Part of a small language model's weights.
Training: a variant of Adam for these matrices, 616M tokens.
MLP neurons of a small language model. Each row is named by its layer, matrix (down: output weights) and neuron, and shows model dimensions 256-383. Each number is 128 + 24 x the weight over its row's rms, rounded and kept within 0 to 255. Numbers have three digits each.
A block is one neuron, or neurons of one layer that tend to fire together. After each block is what it responds to, as a language model described it from the Wikipedia text at the highest values.

L7.down169:074119130121084133118139103115141116126111140085088149119096096169127138150138174148154092149172127124102128127134171112090126161112128145107107137111121151134151132145145134093130125152125097158178115162149112136112116172173128143124157169142122117153067154095098147157120134144119138155103068139105070112107166106169121126095123118113149104163166143111153114106116117135119104116089
L7.down442:138117095174141119135132102174103134125164138105125107124126138057180196154136148093139127136133110165104127126123147122137133130130106130107112088146157137128086137084162064161124149130137095127151104131139128143080177123125119153123152118115107144126119142141082099154152143125144163132101121122107133130130144119133075091101097140163175115146134146113140149082126124168133134116132
L7.down1077:105157118115131147117110091159127149100125142111131140142149108126122104136091108142154123149133118103096118137160142078137138151142112123083126110115127144141175105104090150142175154105119140130092103135106101159125127149135112123155125099087101087155147121116130108142130119163166162133099153115087140176125145099142167133139129117138103119127104129142127174136154079120082121151180
L7.down1092:107144105117127081106180105095141122099134167118139142145147094125106091134116142071133123111111136146140112120148136119168129130106101115105110151159156114108053167147110166115138146118096114178117122156146115107153142148109187125102123134143138145139154126129090157113126085114152141122139155141157140121130121100137151121165084159095136151070050101132178106156156122105119106139128
Description: The closing pipe or slash right after the last number in sports statistics or league tables (e.g. "| 6 |"); weaker on scattered mid-word and narrative tokens.

L7.down138:098100099131134161129118140136101127155136143176123137195112128127090125159138144154105109178154109119143111102158123078100133124095119166112141087107124087166076151142100129134128137124141117168111146107153169119141120120158135174108108140146171142126154144113144082141134135100162097138138145118133122161115133168124112135152091102154118119140128107143142134119122113125122160093117
L7.down148:120098125156120165108124080150159125148138133194158134111134161102129152129166119128153116146129155100161123143096106121166093169075145089142127125134119152146122161138154149129130141121157091100154137094148129140128118098147126084129146137130112092127125134142165107077121122116139118137113097125093109155110157147157094075136114131126166123139126129100127101084138116168152095116079
L7.down443:147084111126131150118071098138129084110137126134117122148149090097090144147126116099135115172166166115148128139133122104125135107091120105137131095111126118164152139141104150116129161112104141139137133176132184126180126139156111064116191153157097143135111139151118115142133114106120127150146098160123149116097136157158091109129136174131139165141149082164155145148164132114140128109110
L7.down884:174102092105132138181146098140166116148137141126081160122069127082113158136084147126107091107125132093135039145129124152135137155111141107142136104145129164137088143147103146111145174171121161123106155095152130128138137131151110151137085178109131137117160106127180146156105104132137090131141154145079094120143140124134102140108113154103132135117157099105114090121137136111109123133112
Description: Token right after a full personal name where another name piece follows: separators in name lists (Metcalf, and) or surname capitals (Bruce Antonio D-yer, Jack D-unnett).

L7.down329:120132090190088123115116151125099124123153163084127120106162116127192081126121084115156143120169154107103136141146168117097155136131145160078167093145141119157143144072126123130119105147117148113112110121138136125138107118116144155128115097132116118148129125130123085092125135136112106117113130117165118122104115135120150166159137106119175123081123172109151125101148146136168119144111
L7.down1182:147129090100126062103130184102148134148127130126076089102123135150135160089130142133094174137148122138171151189145125110103104145125100150114133127126105134166107130097118119155159160125135093134136140168121161120149156112150135136120083107125157123110177155091080110157136111095117107099122124153147088119103139126152137137150101100151129108157143146131111136153115143103137114152161
L7.down1249:120128116135095159147143164149077093110160094101152112091161134110110143103147075101168108154132090118123155105147116128123163121089116113120124119099137135162108110139177109098158131110122130080158141152140137111126126113139089118131143151102150109106130167136125088106133100114103150105191131121154113152116152117111137128135109103127146110112108061132114140158172101164088129140146
L7.down1533:142146106151127106144131117084126112060139116144119122157138108154156091191152125103146111150129149116119178116088094134149094150132092117117120104139157105167086141106161099163135183125131109137151128131116126145128108139098081139165152117108140137144178140133153067155113129123190142168131174125152142156093118138087140123117125132117149143149120125119118116121137093128121141135099
Description: First word after an article or preposition, usually a quantity or extent adjective or number in career biographies: single, brief, total, fourth.

L5.down74:163131104139105075133120128125092088150136159149064092110126125134155127123083112144100116097119130114085144107087132136137088123126106125132161107124096119138105155108156109122094121039110132086151144130113152165149159156119099126139129130115156130097147121105130132107110164115157164143144135124128119131110164173131144141147124114112107142156116153144151074118134114152140120085130
L5.down83:118141169149125085159095110132129112134135123088103108122095095110134096105101131098150126147164099151120134092137155149181129163134147128099142107096102176141071120095135097172129122143124144092111094135109084132094174077148147190168143134105151134160158122134143057099121133118128110145145093114124079145133135150166111137098131139176115136139115159142183133137127130104109156143114
L5.down290:139166154138150109125150101109156144139148170151089148048090162104131164148166114145144135135117133078133118096150103137146113102113139118088146097149150103110106145142127109131105164101140139157082167176109098111105133166146151117184082138107091139142155158151142145114132115142130101108138106130144119111130204170137123117065135110147157113157126107101131101139123131155111094137142
L5.down339:130098126129116126122158115120105175144112149160113168164145095161107173148125103095127136127121184148109126154122121124174114148097121120085148094115125116134118144136197160106124126111118099138137069103112143148161102139129092080049147126152134102109113124157145120091109139107161161149111148126149139116114138102130174129110111119122126118132138091134134155139124134103158098110102
L5.down355:127172165145133103152113129145166097185124126093126129141114092192136119109119160111155138164162159096114134128142109133081131144071142130126079127122111116094069093139162146160120159139102121166162136156079134124112151079110131099096170109143108113122108134176112143134107102128148120107101148130111148107122129110133093092140171136128125171079159115146122126142121143128105107108117
L5.down357:145128100087117142138160125117157165126146110127106117152118107141111128070145142093139119104121138151150169099141110104146144123147128089087113126123145158158111120144130177103121182142119114171129157151138139121126140135181127111140148131135113168107143167112104127118137115123130129131101092154134086177131124142141123113183111157117102154077155122123157067159127096121177126134155
L5.down388:145094116136124168150118138120135107112089145128106141080125147097100102168144121151133113143129126148147122138099109111117105065090105077133198121104148085187143105099163111100102128107092159137128109159097138105151121158098117165141155136147122149115117178152123139135114137113139135141142129104113146161093099133135121142110158106113113120081122111115119150118145145091124174162133
L5.down460:136126147114126144109125145128162142115165095140114110084109168122076132162104135129152149117150096137113113140176151169171138165141147104138111130138107149107140105094097159087141106119128122121131140109126161108118115133150131160130118143096064170115152100165109138128150157114133143141144141132119112129165134125149099142149106153129172134105117175117144111151138137073105124125145
L5.down500:090100109096178172129122142138146122095135128152121158145123143114130107105143165134123108121166139165121142131108154101117128125113108128131140138133113107116124080102160146109109092134122114118111130140094114162084156126117138143097143161114111131113077139118137104125094119135151141148127104149119125114098107116179163064118125157133094153125114107142166192095126116156102146161102
L5.down606:144122144097131119129109124111132141117133140167154145145147119140134124121168087114135127178061153106108147089081131134140112133109131125108099122152149083106122105093163114127143118147125114142135098127117093145142121157182130173108134129143130114136106094113120168122117131116147118129191109134178156103163124136106101172097140120155162128107127085135141103093148111154133120115124
L5.down827:142127101124120145087109103088129169124113132102156149171157151148125104175169156091101086108132101095111101105123178095150142146103089119138146132132128112168102188099143147131100115164075106126123134122108136123109132133105097104142104111157106134125124118113147100146108128123156139165145124098104129112141152119108137144152102128158124147132131088147136104156114092142140081165143
L5.down832:121104149151087134094126138147162132123183079177134121132112167143149150141089078110115112099120138108126141116104124123118097157124107046102107083094120128169145139115153140133110152145084125162113097117123133117092156130144119120108140111182146120152112127119151106163161160130131135148149081114150156120141165120129136133123176112151131118118109098124160093096133102128146130133139
L5.down850:113114115121110137134161096087138122136135148154175160128110143114143123146132146098131156107116138145134138117090088139137141122107120173124169165159152090139090139089143104186135129128158124102115077132125140108149130124140102134102138117191158131124093076117129144129119130118120145105106088130141118114111088110107108151137112105127147124158127135124120125140154169110167110137137
L5.down904:098110130117132140142126119127127163102156112148072107162096115105103158119137102115153133148149152112164224101109113104115130137113093140131155130127126138117099124158109147122156129151122143158121136132116150130141096156128150114145133146100114169128142160168114151152080163139171124119116079154114116140127123153124098107150149131133135131164133099096144146103132101153141111146161
L5.down1345:147154148128123136145112148108148105080119161096153127145165134150167195143118137148121122126151152142143148105099042106102137127118138140113130152165163100112140147129182115138150110094153110126153110131166124129126115110111127160097173090106171126109081141096082096124136118132126142105094114132134144110117121138124173127133136103135097142109073133128161128108110118149115118122107
L5.down1479:115186121162105107173150105119179142107151110133105109139067121136138101109090133148154082125121139134114117139122124099103096105154093128129130119124123102146069162099115133139127144163091144088101153150108152159108140115119126112104109120164121130142127089139125136133125075123114123140148144129122099145124153135134141121124144119148151128140120170105097161157097145118133107130144
Description: The token right after a person's name: of or from introducing a critic's outlet, a surname piece or middle initial, or cast-list dashes.

L9.down958:110145157100172144134082183129132166112140160069102090131136142122080109134143133072109141109082163107144159113113125132151169120131100136140137151114123109165086168139099147106148118105121130140123099106116134107144101094138116107156096136104134167118152074126104150145114157118095150124142080136108120128118122163112083143094101159163134142156184103122158158132147120124134107176162
Description: Fires on the token right after a person's given name or a subject: surname pieces (Bad-enhorst, Bl-ondeel), Korean name hyphens (Se-hyuk), or a following verb (went, withd-rew).

L9.down1203:166085160090126141114097096129127146131088105150123106122126148141168121121073094134117120095148099099105142113145166168110159147114120108131172154140128143142063103119145084108124150116139146141151151115149098102116137111112122109138163093124145150159141123094151118131146116130106141145109128118074096100106132125129134104135164112149122118138114158155150118133145115139140161114150
Description: Tokens in sports writing: the dash in scores and records (4–2, 21–16), pipes in stats tables, "(" before loan notes, and "was" in signings/releases.

L5.down22:108154110114132097111168112090136137119137176113136156140141102126104095123110146070127112095097127143136110128141139134154132130098104105093102152168121116104033161148104164114145139111105110170107130156162105115156137151113187130100112144138139138142151126127098146116109094116146137125148170139139149114129122105132158113169089156101117153073053119121167100162146124105103116139131
L5.down189:111156103119129100107169119088134137111139168123133151134141091134108097130112152061131116102099132130129113128145135129160135124087085116087107149167136121102053166138102167116145149116106106172103120154161108108147133149113193132101113146137141136140145135130099140119104101113150137126134154139142153119131121114132155115173092153101114149057043109128171104153154119108104116143132
L5.down233:120137128128096120138086132143134114119147112155116136075128123138155148099058126120126119099155139136107164141152125131151113140132123113088148108135124137118077161123129117101112145108100151113119085111079146137121078162165140158172152093149124144161135133118119079109127126131103141120146085115129139120146138159131138136117145107159149151117092144150123112116130154170145085149121
L5.down267:107152101113130104106167111086132136110136176123138149133146098136103100125105150063139117101102128137133110136143131130154126120089087112093099146163136122101064162138104171117140155120109097174115117162159116111156139155113194129100109143137141140145151127128107138118104107112147132127146158134145155119136124103133163111170084162100123148061052112127168106152158118107100121139121
L5.down284:103149107117131101111176109082134129107135171131132148138149102130097109123106147064128107099098138140130106133140137129150126128084096109082107151172131121109046161139096162114143149118101105172113121154161111121152138152116195119103114141139141138141157128127105151116098095111152135123143156137136160111133120105132161114167087157096125152071056121128167104162147121105101122144133
L5.down424:112152113117132092109172113093141130115136171120141165145133093135087100127111156061113119096101140137131110129141142127145128123088104103097100157165130104111030165140103151112142151117105111174112130156154108108162142146108184126103117148137138137137151119129099154114108092115150128120150158137136150098139119103132162117160077139101119148079048126128168103165145124103104109143122
L5.down478:109148103111129109111175115088129130120138164114146151146143098133100105130108149062128117097097125138132106128146142136152131131091102100100108151161138112111044164133103170115139147115109113167115130152158115107155140146108174129106113140141137139140150116134095153118111094112154132118146163140145144113131110106132160120163084155099122145066051120121173107164151126103107109137126
L5.down518:106157105119136099105167117085133133108139175123134152138144093134097101124106150066130116098103133138134107127139137133158125127087098111089103145158127117103044161142105168112142149117108104174113119160161112113157141152112189132097112139141141139143157127128104143116109095113148133123144158138143150111133119106136158111166083149095115146065058116126171101154153124105098113137123
L5.down599:127115134167111142090106146110116132144146150131079148153118133156130119109116123170116158123133135105152131142180093126137078144107141100128098131142094136107123156137096117109099120119082119131111140139101147153093135152154106135152114088107102157164129123133130101162130159164138118136159116151076140149123117176165121156088092120152095134157123109130136097134132107127097149107119
L5.down618:109151100115129107104167116088132134115143175118141163145137099131092097122111149071121117101101137142127109127144142129155135126085105103095106147162131112108042162136101166111144150112101105172113124162158110110157143150106179126104115141134137136139149115133094157119108093115155136121151164136145149114132123101136160120157083153094118143076060121125166108160147118098104106137125
L5.down660:106153108117128099103165115086128131107136174122131156136135094135090099118110150065128117100103133141130106137141138130152129128082092112089114143164124121104059167136103173103142149121108102166110121168163114119159144149113189135102108143141145134148158126123095146125101096111151134128144152140136155115138123105126157117160086149100121144065053110121176109154155120106103122144125
L5.down829:108151104112128099108167109091129129116149176108137157143138095133105102128113148070130111102097129145130110135142137137155127130087098107098102152162134111101045163135102167113136150111101110173114126158157107106161136149115181124106118144136135140137150120131096150113110095113156135128145161144140146112131119105136157119162086155090122151068059113133168111161145120102103107142119
L5.down1049:113151102113122097113166113084132131106132178118142147133134103125103107121104149058138116102099144149135108128137139137152134130085097112085110147161135119101050159134103163113145145122108108181110122151163119111154134155117189122102119134138150135144153136134101146112107100114152132126139152132147155125131119104130153111169086163099122150074044119128164105158155121102103118143120
L5.down1078:107151109115131100105170112088133135111132175114140156142143100133100096119106146067131113098099133144138104132147134134148131126089100105093103149165132111104045160139102167116145146116105107176111123157162113112158138146111182122100113146140138139143153123129105145115108098114153133125151157138140149116131117102136160117164086160097121151071052119125165107158148123103098111137121
L5.down1229:104157114117140094109175123091132120105141169109147162142136096134090102124113156067122118098097133136142114130136143143152137130091114099095110144161124110107024168136101168120143141116099110175114124157155103106163139135099174127096106140134141134140157119123097160127105085121151129123146152142130150111132112104133154126158088150095115139081067119124169107159152128108107108135124
L5.down1280:114130113165136146142156099141099149072143125156088129130085155118146100152136097127084093152148107170134119106137094119099080104137131137088135118171126101162110124143133133158116086058119142195143150117141139106126109122109149137119092124127159115154131134107134117185116108155126112145170100113099134137161132121073104181149110164119115142165134119129125143141143179148138146132153
Description: Mostly " |" separators between numeric cells in Wikipedia stats tables (hockey, snooker results), plus stray mid-word pieces such as -it- in initially and hesitated.

L9.down276:132142135101118118133122124146091163120167115090132135112123137090184107161075141147121100131125134159087161125111135179149147079147149152152127169190158130117150105117143092199146134114118145167140111099155102120147105119129146157118185131145134123145124155097100136107153138152101110097156172107143132107122139094137129138148182095120168135138089122146171138137131123082117150131105
Description: Words that directly precede a number or quantity, mostly approximators like approximately, about, over, nearly, plus No., US$, On January.